config.yaml
hidden_size: 192
vocab_size: 4096
norm_eps: 1e-05
bias: "all"
learning_rate: 0.00404
lr_mult_up: 1.11
warmup_steps: 200
decay_shape: "linear"
train_tokens: 129200000
MLP neurons of a small language model. Each row is named by its layer, matrix (up: input weights) and neuron, and shows model dimensions 112-175. Each number is 128 + 24 x the weight over its row's rms, rounded and kept within 0 to 255.
A block is one neuron, or neurons of one layer that tend to fire together. Before each block is what it responds to, as a language model described it from the Wikipedia text at the highest values.

Responds to: Word-final pieces completing a split given name just before a surname, mostly in tables and lists, e.g. Stev-e, Jer-ry, Har-old.
L3.up456 [144 148 145 135  99  73 110 125  70 156 138 111 126 119 150 134 105  89 129 100 109 140 154 157 116 142 106 125 190 103 110 123 146 145 119 178 143 152  97 187 164 156 146 131 121 124 110 153 163 134  90  93 109 133  82 166 107 111 122 126 132 138 112 123]

Responds to: Short word-start fragments, mostly de/La/del particles or first syllables in names (Bill de Blasio, Laura, La Salle), also re-, de- splits.
L8.up51 [120 126 156 109  93 170  78 103 119 109  75  98 141 124 121 127 116 102 170 109 150 128 116 120 127 157 118 131 137 113 140 102 104 153  86 120 105 128 110  59 123 153 159 113 120 146 119 146 117 135 128 126 109 125 112 151 117 163 125 161 168 120 161 160]
L8.up80 [107  97 161  77 148 141  89 148 136 111 123 158  82 139  85 114 122  84 114 144 128 111 121 145 153 117 166 111 135 104 168 162 134 122 168 170 100 121 140  63 122 170 127  95 136  92 142 140 105 139 104 124 140 129  80 128 140 106 132 105 151  88  93 164]
L8.up114 [ 93 123 115 138 120 129  98 151 119 161  82 152 130 139 160 120  64 127 130 121 114 134 104 107  93 122  93 117 149 117 141 115  91 144 119 124  86 171 148  86 152 118 111 115  93  82 124 139 148 116 121 124 181  90 119 118 113 101 120 151 139 124 157 123]
L8.up237 [ 88  93 120 111 124 172 111  87 118 155 152 192 113  75 120 118 108 118  78 148 119 119 162 121 122 122 125 161 134 111  90 125 114 156 104 108 145 120 122 157 121 165  92 176 112 140 106 140  99 117 170 151 133 115 128 108  97 129 175 121 130 128 135 144]
L8.up319 [132 124 147 130 135 135 111  87  98 111 104 202 131 166 153  93 126 133 128 155 106 173 144 148 145 180 120 136 138  91 131 100 126 102 114 164 168 164 135 158 105 150 108 130 131 131 139 142 145 111 127 116 125 136  70 170 121 144 120 126 139  95 178 114]
L8.up368 [118 111 125 134 158 152 138 135 155 103 109  76 117 182  89 100 160 130  93 107 112 106 163 114 100 134 148 124 112 119 118 163 107 120 117 112 104 116 105 142 144 126 136 113  93 176  97 133 120 143 114 147 125 109 135 140 104 134 154 117 154  93 119 125]
L8.up383 [134  83 118  99 141 138  96 125 122 131 100 166 143 144  95 150 100 144 133 151 105 136 134 103 136 121 155 124 101 151 151 133 100 116 112 152 127 125 159  90 113 142 158 142 102 138 138 162  71 108 107 116 113  94  92  95 145 127  86  99 151 139  87 123]
L8.up457 [117 114 142 100 111 144  95 149 139 157 147 106  67 124 153 119 132 106 106 122 114  95 139 156 128 125 174 100  94 124 124 114 143 115  76 170 164 142 173 110 113 144 151 116 135 118 112 141 121 143 126 119 122 128  86 134 116 121 104 174 170 145 136 123]
L8.up501 [131 159 110 149 151 114  90 152 144 132 122 130 161 132 111 109 135 166 103 144 152 137 104 125 127 156  85 127 124 168 107 148  97 131 130  97 118 135 139 148  89 146  53 139 137 135 149 144 115 128 114 141 174 114 137 158 127 122 171 101 135 117 131 159]
L8.up548 [148 169 161 152 156 140 126 128 135 105 108 127 126 119 111 143  89 176 134 154 134 111 156 130 169 155 108 127 100 152 119 108 121 139 118 149 114 148 120 134 111 128 160 132 149 154 147  91  81 103 119 100 136 107 122 115 141 158 126 136  88  90 123 137]
L8.up553 [104 108 161 132 136 172 171 124 136 108 105 133 157 128 135 112 120 120 138 124 112 139 172 115 161 128 152 161 147 129 128 108 139 142 141 137 143 130 181 104 115 130  96 143 114 167 106 120  45 136  90 123 131 177 162 120  76 107  85 158 133 141 134 139]
L8.up580 [134 145 139  73 146 137  97 116 144 136  74 111 107 122 115 113  99 125  88 122  72 154 149  86 115 135 171  99 153 119 104 145 107 149 148 115 136  98 147 152 128 142  99 140  95 132 115 181 102 124  92 127 148 118 156 113 126 136 121  87 143  94 126 130]
L8.up586 [123  84 133 115 109 143  95 143 147 146 147  81 103 128 154 156  92 116 142 110 144 118 121 118 191 126 111 120 151  94 135 153 135 138 103 106 179 141 125 115 128 109 117 108  83 117 107 195 126 117 142 157 127 138  88 136  87 140 121 129 128 130 157 136]
L8.up643 [116 112 140 110 149 184 112 138 156 125  97 160 150 129 148 142 117 157  74 162 137 114 127 138 165 127 181 125 122  91  94 145 139 103 121  93 102 122 146 143  97 119 126 112 101 156 131 105 125 110 121 111 136 148 109 136 141  91 155 108 143  84 167 113]
L8.up645 [126  78 150  91  97 158 109 127 164 148 122 154 115 178 151 133 143 111  92 141 120 145 115 104 136 147 144 130 137 132 148 106  88 135 107 119 132 133 114 149 145 150 151 138  57 135 133 141 109 116 125 161 114 104  64 155 112 107 122 154 117  82 148 155]
L8.up747 [165 149 142 112 152 108 132 138 115 123 113  82 141 142 110 124  75 142 137 142 125 118 131 144 134 131 126 129  86 166 138 131 101 118 108 131 113 138 148 166 111 159 106 110 148 153 128 131  88 118 108  68 125 140 165 153 149  92 115  84 132  75 125 140]

Responds to: Odd middle pieces of split words (st-re-ets, batt-al-ion, wind-m-ills), digits in coordinates or km² superscripts, and pronoun he after a noun.
L4.up13 [131 169 129  90 143 122 145 131 130 130 111  92 133 158 139  89 134 152 114 119 165 137 123 109 146 141 163  86  83 159 108  97 193 154 101 108 132 110 164 114 122 134 124 119 161 112 182 136 132  96 161  94 121 153 120 133 129 100 152 136 132 110 191 143]
L4.up322 [129 151 157  86 161 104 165 108 150 150 112 168 151 113 111 144 140 133 124 136 114 135 105 173 161  72 120 103 145 119 111 125 101  61 119 140  91 136 120 141 131 128 140 150 106 148 115 168 134  87 108  81 124 140 117 136 121  99 113 117 107 130 148 183]
L4.up349 [114 118 156 113 122 121 153 159 148 115  94 109 151 126 134 168 110 135 120 164 134 137 137 148 112 144 107 151 116 133 161 126 168 102  86 130 127 123 145 110 147 121 118 131 158 123 123 125 107 108 153 146 128 153 148  79 152 118  71 109 172 151  92 162]
L4.up648 [140 155 128 117 148 157 114 119 199 148 122 123 137  87 145 130 106 105 119 153  85 134 112 137 144 143 149 101  82 159 101  77 149 141 128 129 125 126  99 153 122 112 151  81 127 113 135 102 133 136 119 163 167 149 132 141 161 130 106  87  94 157 102 138]

Responds to: Interior subword pieces of rare, mostly foreign proper names (Mats-um-oku, Kras-ins-ki, F-as-ano), plus a few coordinate digits and unit tokens.
L8.up57 [105 144 152 117 144 147 113 160 141 131 143 125 140 104 152 111 139 152  73  85  91 162 128 136 156 134 150 145 121  96 167 115 141 133 124 130 140 101 148 127 126 129 156 117 101  83 129 111  86 136 113 170 120 122 126  81 135 100 103 131  92 107 158 107]
L8.up63 [158 107 141  91 159 154 111 142  98 109 144 154 146 111 138 120 131 151  70 130 141 109 114  72 137 107 123  85 124 105 138 153 142 117 139 164 143 135 136 118 117  81 130 118 120 104 122 156 140 119 119 122 133  85 112 134 112 151 192 150  99 133 149 144]
L8.up65 [145  97 118 156 151 120 119 102 119 131 127 119 119 121 120 127 145 171 113 119 130 144 121 122 156 107 115 135 107 174 124 132 155 128  70 111 147 106 126 164 121 159 107 173  70 102 126 103  99 126 112 113 156 158 115 107 157 121 152 115 118 150 125 171]
L8.up78 [165 107 150 108  98 101 127 109 102 115 145 119 115 156 164 130 113 165 102  92 151 136 127 101 130 104 202 101  89 124 129 131 134 145 154 152 103 139 140 148 118 148 140 147 134 119  74 132 134 142 129 143 153 116 125 141 114 108  95 143 118 161 101 117]
L8.up79 [143 132 128 118 169 120  93  75 126 186 147 149 114 150 148 137 111 145 103 160 120 105 126 155 176 107 128 139 133 108 149 126 145 129 146 110 105 129 105  97 103 133  72 143  74 105 138 126 125 120 119 149 141 163 151  97 100 160 108 102 119 107 123 119]
L8.up131 [151 102 133 167 133 143 106 162 119 153  90 117 142 146 110 115 146 170  89 167 127  95 149 118 147  79 167 157 118 158 124 145 133 152 157 112 149 148 103 164 176 126 125 122 124 130 131 132 149 134 148 137 130 111 125 114 178 109 108 170 170 173 123 142]
L8.up136 [133 137 116 116 152 144 146 113 131 122  88 170 159 137 114 145 107 163 178 151 164 130 158  92 133 174  69  98 117 124 111 118 119 139 178 112 144 157 143 124 123 125 147 103 104 132 114  88 180 143 164 137 111  88 103 143 110 130 120 116 132  95 102 121]
L8.up173 [120 119 117 122 169 158 136 124 123  93 142 146 116 129 137 140 120 123 111 141 165 133 146 137 123 116 121 120 157 129 134  85 167 146 136 149 148 128 107 118  77 133 123 114  97 148 102 134 161 160 137 160 102 126  96  96 118 138 212 198  92 118  86 129]
L8.up187 [ 97 154 172 135 143 101 144 138 135 101 162 113 105 147 116  99 140 126 127 121 124 125 102 130 152 145 140 163 125 143 127 131 125  83  92 122 131 152 129 114 130 111 114 166  88 148  66 122 159  83 117 159 113 156  85 140 144  97 182 133 136 124 148 136]
L8.up253 [132 117 136 142 154 161 102 101 110 135 105 102 136 143 124 115 126 115  76 123 153 183 140 101  84 110 160 116 106 127 130 120 136 155 155 109 178  91 117 155  87 113 112 152  79 115 147 133 145 128 128 143 114 128 119 111 121  98 109 159 150 172 101 133]
L8.up301 [ 96 105 185 150 137 188 133 141 125  86 123 119 113 136 111 174  95 125 123 138 174 150 145 129 140 103 121 124 111 122 137 127 140 110 159 175 179 127 113 131 130 103 106 125 107 103  99 112 117 118 168 115 114  48 119 126  84 161 102 117 166 166 117 107]
L8.up346 [119  97 133 128 115 187 127 114 136 116  76 151 116  99 108 136 158 152 131 138 165 131 132 147 121  91 165 147  82 133 135 106 105 125 146 173 141 153 155 103 159 163 142 142 104 148 115 115 136 117 130 129 110 142 155 127 145 147 146 133 163 137 129 143]
L8.up431 [ 90  89  96 120 142 144 174  78 137 120 106 130  84 169 117 160 115 137 121 123 113 159  85  65 149 139 170 156  82 123 151 141 145 132 135 140 175 127  97 145 112  98 130 105 116 116 122 164 193 123 128 141 107 130 123 108 109  97 153 113 113 155 108 146]
L8.up444 [ 81 134 170 121 197 155 104 102 148 102 127 148 121 165  79 159 104 136 131 141 101 128 103 120 109 107 148 131 121 104 157 135 108 120 125 108 166 118 124 105 147 109 126 134 162 120  89  96 143 131 127 119  59 156 138 130 145  97 125 118 124 140 113 147]
L8.up595 [122 110 139 104 138 113 126 116  94 128 116  84 101  75  93 127 101 132 128 121 116 130 153 199 120  81 166 134  78 167 104 119 134  91  87 106 143 143 129 107 141  82 117 186 146 114 115 128 144 110 129 136 113 124 158 142 142 136 177 133 155 161 120 126]
L8.up609 [164 102 131 106 161 118 112 111 106 124 147 126 126 155 146 148 116 129 161  98 121 102 108 124 108 121  72 115  70 129 124 144 133 136  73 126 135 145 121 131 117 105 107 136 103 146 114 158 129 111 152 142 113 118 156 114  91 101 134 123 134 186 133 125]

Responds to: Separator or lead-in tokens right before a personal name, such as table pipes, list dashes, "by", "Mayor:" and "Spouse:", in sports tables and biographies.
L8.up32 [119 124 169 119 158 123  89  90 118  99 178 112 142 124  74 130 120  99 130 107 127 100 123 130 118 160 135 112 111 139 131 114  99 107 100 129  93  85 159 173 155 120 145  91  97 117 124 102 102  96 136 110 141 162 106 112 127 140 146 134  98 142 128  98]
L8.up45 [115 140  97  91 102 105 116  90 155 164 111 139 147 129  99  99 112 114 135 101 123 139 109 118 137 121 119  97 105  79 107 165 112 129 116 108 166 161 137 106  94 161 107 118 126 176 117 130  86 143 107 132 177 148 125  94 155 105 121 119 133 122  96 102]
L8.up46 [114  87 158  91 161 132  94 120  87 135 116 137 152 121 147 106 132 116 128 109 125 143 159 124 157 178 157 155 140 132 115 157 152 109 141 139 159 145 143 107 175 144 123 139 173  79 137 131 108 123 144  82 144 139 113 130 134 154 133 176 135 116 157 142]
L8.up89 [114  82 115 152 166 111 123  95 137 147  91 104 108 169  94 137 144 155 135 142 120 149 116 114 127  97 119 156 160 109 125 140 156 146  83 113 141 138 106 133 126 116 159 157 141 151 141 109 109 152 112 134 166 130 152 107 141 116 128 125 151 130 135 138]
L8.up106 [ 99  98 145 127 132 136 130  78 166 107  96 107 137 154 185  96 139 140  88  97 109 142 116 105  72 143 141 125  82  86 146 183  91 142 163 128 180 152 133 122 179 148 107 147 122 130 113  94 116 138 131 146 148 121 101 104 120 111  99  94 134 169 139 114]
L8.up144 [ 86 100 145 144 134  73 109 131 166 101 109 106 176 170 142 123 129 149  93 101 114 123 169 143 143 166 152 129 129 101 165 140 152 119 138 162 115 140 134 135 127 180 143 161 116 159 134 146 142 125 172 130 146 123 116 146 118 123 115 147 152 135 120 122]
L8.up154 [145  99 155 163 145 120 122 102 110 160 107 175 123 122 179  96 145 189 136 149 157  86 120 135 125 142 122 151 137 114 120 134 129 129  78 104 168 117 137 166 172 125 144 130 135 148 130 119 127 118 122 111 154 155  67 133 162 101  91 108  93 146 132 103]
L8.up274 [159  72  83 138 126 168 116 103 107 136 142 115 127 139 123 110 127 119 140 112 176 121 174 163 140 166  89 135 167 123 124 112 109 150 122 152 162 119 147 103 150 139 126 158 144 138 138 107  99 118 141 126 165 161 134  95 132 116 152 107 168 171 140 108]
L8.up306 [ 89 129 114 140 147 112 152  82 160 169  99 107 127 183 106 137  73 161 113 106 166 127 136 158 131 107 117 124 133 135 142 113 126 151 109 129 130  98 110 117 121 127 154 114 147 132 151 108 119 149 144 128 150 162  77  81 170  67  94 122  90 139 116  88]
L8.up354 [ 95 133 123 103 131 123 108 107 125 118 128  80 111 165 145 116  95 169 121 150 149 130 133 116 123 150 163  83 138 110 170 152 121 130 115 139 103 134 129 101 143 142 118 116 127 100  95 117 153 134 149 106 133 109 114 195 120 116 146 171 164 129 126 114]
L8.up425 [ 96 135  99 106 116 129 146  98 138 121 115 115 131 126 101 117 125 124 162  96 173 130 108 103  98 125  82 137 160 113 124 134 117 113  91 132 110 100 136 119 163 154 144 135  96 169  99 152 115 133 136 101 127 159 133  94 109 147  88 121  86 110 155  91]
L8.up470 [110 130 103  83 138 128 118  89 134 140 133  84 105 142  88 112 118 179 134 111 130  79 133 132 123 152 142 120 103 122 173 153 132 158 140 152 105 116 140 123 143 166 146 142 109 156 105  50 118  99 145 131 144 117  96  86  97 127 131 167 140 112 178 142]
L8.up495 [139 132 144 118 129 109 119 131  93 111  91 102 141 133 116 108 138 125  89 217  70 139 147 136 160 123 117 156 115 146 138 136 124 166  90 147 158 163 134 110 131 158 142 121 131 130 151 152 121 131 157  97 135 162 100 167 147 119 122 163  93  99 109 159]
L8.up558 [110 119  67 115 130  98 101 131 140 138 115 144 123 109 132 137 103 131 154  66 110 130 153 153 168 166 135  90 113 137 152 130 137  84 108 116 127 121 106 132 167 149  99 101 115 107 142 127 134 119 132  54 143 111 120 127 168 105 108 169 145 196  96 114]
L8.up696 [120 152  93 142 127 129 133 127 169 141 107 121 125 157 124 137 129 142 111  78 133 160 133 141 126 161 109  99 159 110 154 130 146 149 136 152 119 105 151 104  97 151 144 139 157  92 115 111  97 116 122 127 120 108 124 139 122 150 105 139 151 106 132 114]
L8.up728 [120 103 122 115 178 109 105 112 132 123 122 139 126 159 153 100 147 127  95 107 123 114 128 173 125 119 103 141  96  99 154 131 108 131 130 146 158 115 157 142 146 120 155 119 147 165 136 136 149 139 149  82 191 139  97 151 144  97 124  73 148 141 144 120]

Responds to: Opening pieces of split words or compounds: hyphen after mid/re, de inside names, fragments like Ar(rogant), Out(standing), rec(overed).
L3.up321 [145 133 132 133 123 102  95 140 158 157 107 152 122 125  98 161 132 144 136 125 124 147 110 139 164  87 136 149 127 150 128  68 123 126  83 141 131 154  99 109 128 137 156 136  86 126 130 123 104  95 114 110 135  96 173 109 143  85  69 148  94 136 148 121]

Responds to: Separators, prepositions and colons just before a proper name is expected, such as the table pipe after a party in election tables, "Preceded by", "Starring:", "President of".
L4.up86 [ 97 155 137 146 160 138 135 134 152 156 114 162 111 107 130 100  94 166 107  96 149 145 135 126 145 127 130 134 132 118 154 112 126 141 146 127 133 110  60 133  98 135 152 143 149 100 156 134 140 115 120 153 125 128 115 125 109 121 168  93 156 130 102 139]
L4.up103 [149 109 105 126 117 117 117  92 136 126  94 103 165 131 154 119 125  95  84 102 125 143 121 165 146 161 126 109  89 124 156 177 111 116 111 155 105 119 146 104 164  94 119 103 159 115 107 175 126 134 116 115 124 114 145 126 159 145 158 143 110  83 157 114]
L4.up225 [115 128 107 133 112 111  95  94 114 147 101 120 158 146 194 139  91 118  96 161 120 141 143 119  92 121 103 119 113 123 190 139 143 104 156 129 136 128 118 138 136 144 196 167 129 193 123 134 154 135 121 120 125 150 137 149 159 121 143 119 135 136  94 136]
L4.up280 [152 114 116 134 109 126 145 111 103 157  64 144 128 113 149 115  97 100  94 145 137 129 132  98 163 141  94 103 142 142 134 125 159 128 111 138 129 177 131  99  94 142  86 104 140 117 106  98 185 158 138 109 152 152 159 150 142 123 139 146 124 145  96 158]

Responds to: The preposition on or On, mostly sentence-initial before a specific date in biographies and histories ("On 1 December 1918", "on 27 September 1802"); weaker for other on-phrases and stray a.
L4.up420 [121 129 129 159 106 135 139 102 133  83 154  89 143 128 139 131 166  84 124 105 159 140 106 137 109 116 142 181 119 111 151  75 102 170 120 167  62 163  97 119 170 161 116 122  87 131 122 111  81 128 124 135 120 115  73 112 134 147 146 112 130 119 136 130]
L4.up449 [179 124 139 140 146 144 137 142 116 139 110 130  82 141 109  97 101 141 134 127 152 120 157 142  86 112 137 136 127 113 104 112 142  90  96  84 105 142 115 120 131 149 136  93 126  84 168 128 105 136 116 142 148 158 103 115 148 124 130  80 119 130 103 116]
L4.up499 [146  58 110 117  82 146 125 131 110 130 139 104 123 135  96 123 156 157 105 152 138 147 111 146 126 135 166 157  92  85  98 117 119 105 111  93 167 139 118 166 144 151 116 148  86 113 135  74 116  98 127 164 135 149 141 183 131  98 145 110 109 101  91 122]
L4.up637 [130  77  75 125 146 130  80 115 155 124 144 121 114 108  94 104 111 157 142 180 150 114 140 145 102 143 123 128 162 151 157 143 131 147 133 134 130 128 117 112 167 129 150 151 108 151  93 131  82 167 138 155 149 157 103 151 102  84 109 116 144  89 144 154]

Responds to: Number tokens right after a degree sign in geographic coordinates, such as 47°36′ and 64°27′S, plus other infobox or table values like UTC+1 and dates.
L4.up174 [155 131  95  99 175 102  99 111 151 129 133 106 152 112 139 110 118 134 133 118 178 138 134 126 119 150 168 129 130  98 124  99 127 167 134  75 176 154 126 161  96 150 119 155  94 139 104 164  99 152 118 125 122 116 149 130 123 118 105 113 107 135 127 120]
L4.up288 [115 139  96  88 103  90 174 145  99 154 111 133 160  92 160 113 114 133  77 147  90 140 112 134 119 180 147 100  83 119 149 113 129 144 147 140  67 134 119 107 114  84 125 120 137  74  95 134 111 132 156  90 101 103 135 144 115 144 136 123 164 142 144 147]
L4.up621 [148 160  95 127 151 161 149 110 137  77 134 135 132  63 127 137 157 118  62 155 138  91 121  96 152 123 168 124 123  88 111 165 124 151  94 134 170 116 134 136 178 116 133 106  94 124 119 104 142  76 159 128 130 154 158 131 118 147 118 143 123 139 106 132]
L4.up645 [121 109 153 116 148  93  98 146 148  93 120 131 122 166 163 132 137  84 110 134 157 171 116  95 130 169 127 124  88  95 115 159 156 114 180 117  65 146 114  85 103 141 154 101 112 112  70 128 172 141  91  95 128 170 114 161 138 150 114 186 132 118 137 140]

Responds to: Finite main verb or auxiliary, or its final word piece, right after a sentence's subject noun phrase, e.g. gave, described, has, ref-ers.
L3.up511 [133 122 116 165 105 141 165 129 133 138 108 132 131 155 186 113 166 128 111 122 124 117 146 151 140 148 140 166 140 149 133  98 117 156 118 153 157 125 101 109 157  93 137 141 126  93 113 115  90 136 114 130  93 133 123 122 119 119 120 145  98 131 106 149]

Responds to: Closing tokens and separators in Wikipedia infobox-style data, such as slashes in player stats, === heading closers, and sq mi or birth years; also mid-name word pieces (B-urch, Cor-por-ation).
L3.up538 [119 126 128 144  68 128 186 146 149  87 123 137 143 116 171 131 103 181  77 110 120 161 111 180 125 129 122 112 108 148 170 106 154  91 119 158 152 152 125 109 104 120 130 142 128 161 144  97 140 133  85 144 105  86 132 121 121 127 162 121 182 151 116 161]

Responds to: Auxiliaries or main verbs (has, is, was, had, are), plus on or appositive a, right after a subject or noun phrase in encyclopedic prose.
L8.up118 [162 147  99 120 131 132 155 142 152 143  97 128 115 187 143 135 152 100 120 131  84  94 128  99 120 138 145 145 151 124 159 117 143 132 130 119 117 125 161  83 115 110 108 164 148 112 150 147  94 163 100 124 146  96 131 104 145 136 110 143  93 127 127 142]
L8.up181 [181  93 164 149 117 135 106 148 125 126 131 128  98 159 175 121 140 118 159 127 140 141 122 108 119 130 108  79 126 105 126 144 124 109 132 102 102 111  95 116 121 106 144 145  98  92  73 164 111 111 143 135 135 135 134 129 131 129 155 153 173 114 133 144]
L8.up197 [100 103  95 121  92 137 113  92 176 110 122 125 106 117 116 158 105 144 135 104 156  74 138 108 149 129 111 126 164 152 164 114  97 142 144  88 130 157 127 150 164 146 120 109 153 160 131 175 169 111 144 117 112 210 114  86  94 140 125 117 146  86 143 121]
L8.up228 [143 176 152 128 106 128 104 142 145 129 121 135 134 140 140 133  97 155 108 168 123 143 141  79 166  97 145 115 151 138 120 105 129  44  99 158 105 132 146 127 112 120 176 131 137  94 132 133 122 170 153 131 128 112 135 159 127 146 122 148 127 101 114 104]
L8.up246 [113 129 130 178 127 132 150 142 143 148 115  99 145 123 131 150 118 184 128 143  87 120 120 147 154 137 161 109 215 134 144 110  97 118 128 133 119 143 114 116  80 141 147 125 123 108 127 113 138 147 170 140 101 142 116 159 113 128  97 150 149 136  72 117]
L8.up374 [118 108 142 116 147 103 128 127 138 152 124  97  75  92 142  92 130 166 134 102 107 141 130 123 159 149 141  71 130 122 132 121 117 135 145 159 109 116 150 124  99 122 113 134 180 142 125  76 107 109 110 129 144 130  82 133 130 130 125  92 111  98 129 116]
L8.up406 [118 126 134 169 143 129 127 123 141 110 124 149  97 111 144 112 115 135  95 125 116 124 126 116  89 154 102  85 140 155 167  91 138 122 133 158  72 134 111 176 139 142  53 121 162 154 121  86 107 124 143 111 127 165 147 119 133 111 125 129 105 108  73  96]
L8.up474 [126 132 173 123 122 140 141  79 139 114 130 114 119 111 138 139 119 113 157 158 123 130 153 129 147 113 129  89 111 123 111 103 110 103 124  91  61  72  86 162 127  79 160 160 109 138 122 184 108 116 103 130  93 181 109 107  92 125 120 105 143 166  86 162]
L8.up497 [170 160 147 123  94 149 133 137 171 112 126 127 143 137 157 148 161 135  96 114 151 127 120 124 123 168 154 165 167 162 134 136 109 134 131 155 118 123 148 130 180 134 126 117 136 127 121 143 126 113 134 120 119 117 109  84  91 106 142 104 125 115 106 127]
L8.up527 [133 110 157 147 108 156 129 139 143  90 110 130 100  80 161 133 131 145 148 116 151 132 120 136 102 139 126 129 169 156 135 103  83 100 111 176 157 137 116 118  89 119 129 180  91 161 135 133 128 138 157 164  98 107 123 144 132  92  91 101 141 121 108 130]
L8.up530 [124 110 166 118 148 190 150 150 168 157 101 156 128 143 118  91  91 126 108 163 128 153 152 148 125 120 144 115 130 134 107 116 100 134 155 139 138 100 156 129 132 118 152 138 115 122 167 100 164 134  87 126 152 106 113 114  92 146  92 101 135  99 137 154]
L8.up559 [118 116 105 101 126 168 177 115 120 162 148 158 155 103 151 134 103 129 137 198 139 147 148 134 106  82 118 127  80 127 150 132  75 118 144 133 147  87 142 148 138 101 122 133 136  92 110 140 125 149 103  91 125 115 107 111 123 160 104 112 158  76 142 126]
L8.up564 [158 121 168  98 140 103 140 108 142 112 121 149 117 117 120 143 145 117 141 122 126 155 136 150 109 136 156 112 143 172 115  78 141 103 125 162 151  83  91  98 128 148 140 159 126 129 116 207 121 107 146 128 173 103 154 150 143 100 145 127  89 133 123 152]
L8.up571 [179 105 126  76 157 138 138 163 163 133 145 130 113 152 122 150 124 103  71 123 103 126 174 153 171 147  67 127 132 150 162 132 156 133 140 111 147  94 162 144 129 149 162 104 157 157 146 137 155 115 131 110 148 143 116 104  73 128 112 107 120 116 119 104]
L8.up720 [101 116 140 141 156 132 156 120 150 167 139 132 171 167 139 133 132 107  99 146 124  72  91  75 146 131 143 122 120 117 118 153 140 130 106 104 155 101 152  86 135 131 133 154 144 121 121 128 112 155 106 145 116 113 104  79 115 145  89 122 141 127 110  78]
L8.up761 [153 167 116 141 161  81 133 148  79 166  76 125 107 101 179 133 110 134 144 155 156 166 153 107 130 122 127 175 160 106 125 148 123 139 134 182 127 149 118 138 107  78 118 162 108 123 103  87  91 137  98 102 124 130 111 129 111 138 121 129 117 146 149 140]